Weights of a small GPT-style language model, trained from scratch on English Wikipedia.
Size: 12 layers, width 192, MLP 512 SwiGLU, 7.62M parameters.
Architecture: RMSNorm before each block, rotary positions, untied embeddings.
Training: a variant of Muon for these matrices, 586M tokens.
MLP neurons of a small language model. Each row is named by its layer, matrix (gate and up: input weights; down: output weights) and neuron, and shows model dimensions 0-191. Each number is 500 + 40 x the weight over its row's rms, rounded and kept within 0 to 999. Numbers have three digits each. A neuron's up and down rows have the sign that makes its largest values positive.
Before each neuron's rows, "fires after" lists the tokens most often just before its 100 highest values on Wikipedia text that the model never trained on.

fires after: "a", "g", "P", "p", "G"
L5.gate362:510459533487430485490517552554521521465484535463469494474481493493552512502594528479505508469520517492519486460476452515485480491513467505517501491518533455530509450531536501477549433535472505503481502517453412496553524418538482486502457564501494442469461430491547547542528451588463507572516512470414446486474524510483504438486506551537490529529485512549539482513504540483521490598539503473596499510421410533408532538407532518458553552508447531496475498488472483575521626533482554457513437490553521478507512479466517512483523565459393593517461510483517423485521558471491528533
L5.up362:520510483487511529482522577513548509491514497506446453548477526432504514554476538478485503532495584516529492406570506429548448522439486494457448426454491429487507488520422531460543532513515482538535532453486607516517520441488551526501496460504442529519458541546530487541477527477434442538516477482485477500500502514482532486531557502473525482529433530567525466456457507576427431543584437516560481508494484518545510496568503488560507443472567498476540522533462480435479471473489574509570468507511536458511502536457501467538572441560450460446501484513451582410454567544524476522
L5.down362:544456601485475498457501428527474588462526491508427468457486513452472588528567393471476468542463531548466545509552412461430521541459536462537480494500487508475473530548483502434521533557488466443540499542514495469488509471530421495483460548528565476567548461520503473465467487551462467491576530499499517558480526495494495461456517504522515489511516558556502526496478478508498546450467483512526455525506512525576438570487492457561462502494541490420579458415493524487489511477483496476533536490505408488546566499494449504564504432460464443548400538448463494478546469454471487501

fires after: "g", "G", "B", "m", "me", "W"
L5.gate323:464575482514475493474510508532438443473502520523556500503505476529473453517525524472526521491521518584549554552474527494541528510442497459502492494430544518461516512463448432519555535540505476559521483433490517535460489547561512556470485505489604475468429475598540377435465527465396533527468455551499519518496493537415504435539489463508555540487509462521531448488469474506510539480522532547524501520423413445475495472526462443499556536504520488481463447509488549427438447530477546502504512451492513522548538493532542491485491466511476528548498511420624470543493571472500502444
L5.up323:466509512548477493582557459519498428457516490529512457489465508460512449608545567468446540548466480512492503530494499452532505458465555524521540449566499500461447445511464479498595438459551462500449517408502476551482473546500459556506519475492492464509474482517475443497527484438464495434532467542431487462408465475495492536467529494465445455529432481565539398444466538484468567493527500491529477532512430538487480541539543545513563482505467544497553577544480550478452442514481470529446501520462483476522465453554540525494569526529502497515491460561484546431493551396480476513
L5.down323:497496494489581515468446524492475539437517492499487544423420495486462523505467440434560463495532456503486543470513488485502545502522422463541500494456521482472531507523468461467501481590492497438506416494525559488506410469441497433493496531522476443546522512484460530500488571562448546539533498438512513572549494479548435485449516504481514529521539483437528473532608489499511534524502539533566494493445501527434543490512508534511523533476538454553488429553472427623477500527493546433556448501505476454533512473561467526505445490459564505537471559427549521414517549465539515457

fires after: "st", "it", "For", "on", "ic", "for"
L4.gate433:535471457513480556558515435488464473536523489526543562480493611448477467518541493484533496490502521578548495525475521492492520490540525489541541494519466428480487537458481480505394472496480470463512457514479441499395487446472552491487501481565481465541547482484483465488577572460436509521462543536447521489566495469555489515507455471533483534441541600434456508523520520549421548511508593578425501451562517529491466538524547522457501524563560463524468525481505396505553492506460497514557477439500424500492459503438517551531487466516464475519489557556465497484549507483443453552
L4.up433:587532436559459516478501508457537550575447487525560494458542582491471494559555460529516488552430547487459522571513489456526462487530532465580545461525459470594453468520466542466520488449476517437485518439545522487528425469550488487534540490575494523454440537518498470422456565523550477510479558524514491466477504516502497510476541538479453495476419497465463499502532475549575547500552535507466583505485495540501469497510502482530510496511455495566458525493485543485490404508493504487523595514568499476431562520549484504472466554495455502486447587474560551479516509524561409517
L4.down433:562504528540544516485505490547533421491542474562415498518504563501491525530486471459517514481522515533575531493493467489500505465511464483516503463432528546438541532485514500481501419467490425489463527510448544501425486547516426442473494496463447516512497477515439489479541547525394547515516546507533511450515557451510489471592430403537530473476468542544510512564542456522444477538457524485472481384438432544517429506566498564534505470461540464504545514567505446497516556500547473533458505542504500490560507552528440554558531464485486462485509525511530462528503616538469557512

fires after: "est", "Histor", "oc", "politic", "histor", "olog"
L4.gate295:461520484456503489482485511511522536513487504464470456544611386512488486515476476466473548484458556504499495548501477550520560519484506400556425498487521480451516497482458449437575479455425498459506451474544447482511529483447477527394494575455461467426507476529519464439472445450530509462450509511561506541465421430428521525479542454442508473535540535523462511519516469514450509483516545489508496548417563474456519529569482510534476475440526541547585510470420489543516467459493481445452439531479471496493484531496468538458523530426495501535572544479509543433505443496460504495
L4.up295:518514467514521455510457496483466536513533549536568452397554542493420501564422511462532479516469526488542471573517524442451497446515495579496561461546455522494484478472474598491459531448528539513498485538575437477480485491508564469495441457472481480540426519520483507436492494522434484474484532493519542442483505427460507462471595459567524511517434556469427471487509546530530586470479498521518494518516474524540514465520391501478514574456473492483470511462557456529450490533467509484491524505467470475546508524482424483532514435393492548523482522452483527451498514464481398536
L4.down295:456462572479551553496546475444519474502490473498575560541488561514544454478491509490428390471469490566526548467466535528527515515501468494472560484528474480480419509454501501475519520536483503509418521514454531468457480497594490484485483459451468546508489487555520519465504554483455495547555563584500487504493472473530504431524501492550483512506510538371537465478502496519475424527504450397428520492469536530479517543555533550547551522556521556523511511593562483472508568475499498498494528483510586462507518535551513521426473514546507526428454492543514466514543408490428481447

fires after: "H", "h", "T", "fl", "G", "gu"
L3.gate439:550477497526523476465477585443466491465530460539521543442480538480535547543428518501476591473489482447501443422500550556446521489517451477502472513521519540486463501486489533437401553528530519579548516520528542451531519505534466497537522511476487460497470497534508550440577529510558514410412518538446456471500540497526499475392561480499509487502536457435497557531473493521498546477523497521517446496546482537498583499494468595500464550581539530532511503534544488469474594518492531520482563452507435544513483485577505474437486520523568570442450517513505480438456488525438531494
L3.up439:510489477489455485402488531481476501523479504576553439485496516484505457539488498473525576447454538469514462423502497525478535361518466481515487597428498546504478509476511452587474528509538566558479401553473450507548542446473523491410518462541494456518574542531437555478524499480535492499427507470511458418497478525498562489444458509510504449560505482522479500516515537496562552431496535510496427498500534444497495496474496541488518517495567542535534525526566509528552502506522523540522489444494504557496466561461528451474527557502461526420471430496529499556489490587481541564
L3.down439:526402583412491488491531438502504484468584524553477483535458531492476558501497495462463491457490449547471572505542539514536506468539494503544570472504524436525562486568540524493609523514603476486530510459487507529526509452505481473526486530467489482509493538450511486478443501488527479470525552507497517525484452466543482519529500566499433469499447562470480448469487531508525515518491490493512524506470501556490450477518512566578421428524439545511510473513483450433489462407476436455457513472524459443537459439529497533506505525489553452426591464501488517564539576390561532495

fires after: "| ", "==", "== ", "n", "- ", "re"
L7.gate145:506523553451449561478533423547509477517485528519469501462485513448491434542529538461553530468441550492510484469532515514556554529471506518542498445492491435443502481498484546394475464578498561500449493438425534450484477577539514514488436445460532481479572505493531424519517500436500455476507476503516545526512531533447425537502457502506507425545526463487581539490408548498526467440503450491478420511494466495484489441500538551505546533411524447549440504491475490547489453576541506540460392557526454473496461487542535502457540501523439458526420487480482532490536485529467468476
L7.up145:512555494517560541571506494506543519510519582586456532574519556488489529511525487519526532473483463500489515576496553512446456548421541489485484480435568559479475491463440466451500496487419527552547552388478511562436532461526533521482570423482469509534489490494451550496531508443524549455556471577472484572469465495414517503475468501466488556462520530510487508509463489479456461526567480508447465566590522527553477459430481525520460501525529477506534458527460429458486491534538490467455493482584506551544458458459459495530460493518442501454485461486420497485530543466466502439
L7.down145:503598440491536485508481443441528502573531451490574510476478523506511506442516509545528431521533527542479467556495470473459482488580515440398481464590473540505528543494576516543538511565518385517501488487483475511489543564486468564429455489479458528448467528451513454495459497494517481565534500538477486476455522414558582490551537514523509401466422487503482468596505449574498524517518530475467528451490442473544453488541484468507505531549443546523503489459519490507501481499500482500510486459416506541482442498522525459487492499541540491452510455512524535561401544482438511475

fires after: "B", "St", "\n\n", "es", "\n", "Ch"
L5.gate488:535490487582517505455545552484457465481505547513496552402544528429436483555461453530502518523456410497518555528501499486558453503412461574428508530546474461442492470515530507492510435452492483472497511532456492479504445548430500467424539453494500577491520482519539453440482595449482526402487508444534470527484539463497487456485504553501521540448513494553560477541527546523499464467494483499460532461519506525578458460471528499489436544558492540531492475458473467528529496548511505437473472457569489507494500500475451549572541554483546458532472503577503525505434528519559395459
L5.up488:510522460568461487436522488474506464505472489549437502575567444414541534497510526512457490521540503442540517469536513564494528511474470459498486522543524483496448485486472514495465389441520484443480508500546521501474498467441452520475556559417431533520491482558541457546528551569544536544504565530485471561432558469479470559546507449475475498451469473429455491516419442536481509434545482514521570469448473533531439458467456529561517493565493520501524450607469497480469476502445509451486560481457500551523548506555436570531517501576525485548467489518560546508485539513515508539
L5.down488:498473507466513459539462543506496534530509558403495497550532539429482538519458486526489429549479525459520472498533569509406400504478578462423516487482519577472563562456474493546465499565483508541528472458528520514528478534546538490496525444468474475458462492490480574504486463478489429498574485510506464489510536442494525453525489502527490507555493531408590493634529493481559493571446513508541488471506518503544447495572488575504466447440505487509524480498518570487478516524546497444441468569474457477472427513494485517508523543483489522523492497562519520507434504605507580519

fires after: "R", "th", "adi", "le", "r", "ath"
L5.gate314:494447485570485542501503496513498521458434445467439541584532472542457493476488526558461535495477466517444539510454566427573368538530498500577472515533487558418442529479551487504514470450534504540552578525561457525483480537518444521538486525455520498498531513491546455529475486537428444512487501482567542485417492483539503476529493505510463504487499482501471443457523503525495453506443428506520495443539464484473510500533504529547518510561510510515441486559493529572490491570535425501452466457494572555496487501553483499465496513496582508458527495568433479546518467435536522631
L5.up314:474592529435483404584495450498525487461541533502488497491511456451477538533447581566530491502511487474441482554469512495401443449553557516590475564502513487462540509462445486480492503486541470469479521459521436508488471504479500492524557530488469512464485522575515616493559560542459518454432517594542459576460477473482553514538523454426489513547461474498568538488502441501460493539510545422591533531564496534555527497470482502547568534541575503480508520443528517529462503456491444503517460504483485474475451523460525517496461522508500514553583495536524510472540464509490531501
L5.down314:491508463422479553548495486531561466440519449512540515490485457464498494494449457523564477501456513488546539477520454452444537578410566442494476529506488488611567465470535545472521490476593506564460491450538496519489482416512452526541508472486545478535453544488473479435513430545501459460516506576490500399517485562477515509481483534459482464468528452539510459465533539479472474520533539593523498547579541543505491524529536450519489519534503472539495577427523474454539550463494462532512529510438465439480572523463439526448467495460492528464465537443442496452490423448493534507

fires after: "h", "H", "age ", "el"
L3.gate33:528554518502574413540437516457504549560458477553474525530523457522474518512481506528493473466457492463512453442494492526500437438546495467407477526501502545491538565548539581448492484551457613569518528492549489487509454496552503516523513506568542479493489476509460555479566559428572562477507425465530476521567480536499452504548528457522514545541465437503515504513542485392442433523562494520515495540503462477476544511489517571522469480480457500506478471521533538455542503502546427529508519529394499532498516484489549477494473547465478425451441454470467532520440479496412537487
L3.up33:568528490480532459543493508484499553537446503520454451473505486503497495438508557502535484434530470484537491479565461452448499461561455473487546481473433580542525497509490495505485477516527540500507514500520438471530500489481457573482437451500460487462548491556521493485539513479467524473506451545531504498577488472524502496414556489540526506523518505466571528462455525410458450502561468474551539488498442543528506519475522519471504513515520477602453484477433585518514450491476477514487465454440530543585586587498512554486474497456446517462516469448529566417529529563401523637
L3.down33:541527500553476434481484488476463495542527541537528476450468481460482486489477490574495452457448595466471478472524539426466511514495472423528449517519559484511465526554513499503536572506533507489481508453508508477515499498478473503473431472508494449529514529535401518365515520482566509544507461518494480540589541454422460408508451595420430419533502515514520452477501469598505494526571559487475513483495531511520548532495497518564521469591473505534406482493511509533469510450560486516481498558472523500460463470485523484541444507490485471543528421458574522558473479440496518504

fires after: "L", "l", "st", "for", "mar", "fl"
L5.gate220:579473483487510471519459475488456545478511465504500525495499442466466519519501559446529496537472521520471592533441498488404573545522536569532465551473441458544458536522403460476593500471563410519524482506513551572501496550418515478460518532454487518492444535496390573537549554465498585525500461552558505492547455531531461510512511470505528512493467575439459447549517489521501524515434511495490471479472469470541505502495433516444503472489574528492476526512559443497463550501566509551508482522521519485496453462503516484433480490497453546463506374443496548489503465464547517482
L5.up220:512487474510519496508551568523518533444523569575469505450512510438497508518455510480564486528460532532525392503499452460498451550558437531525553492538534521473499486444435548441456447536459494490535446506485541498487448463482511538498463454541560568503469445505446514555517467474562504445517479427528509523521469552544527515502515538508469527486496513435564528479500569547505440585477544502551495515501502524523527466543442575422475443549536466474511507552493488486524430571559472547586543466525539566546539467565517489506553512484490586460429489445441535510571450476500485503
L5.down220:540467440486503494562397508523424520516578448550495480518546577510489485387491505453514445553415485537464499510521454476444535564496472535462522538475552521497479582475474583471507553469512475493528515488466535491539468499538534505465500510543467514552455481460503551439520553478480518478565480536531517441496528479502448507493466486503584447528504523528526471487486431475461479631491582455543481468457482505498543481510531503539503393502479497463453539500512455501459439456486461513464459477483510509545467482577539472474526465473558472614444485448534450525475459562512492525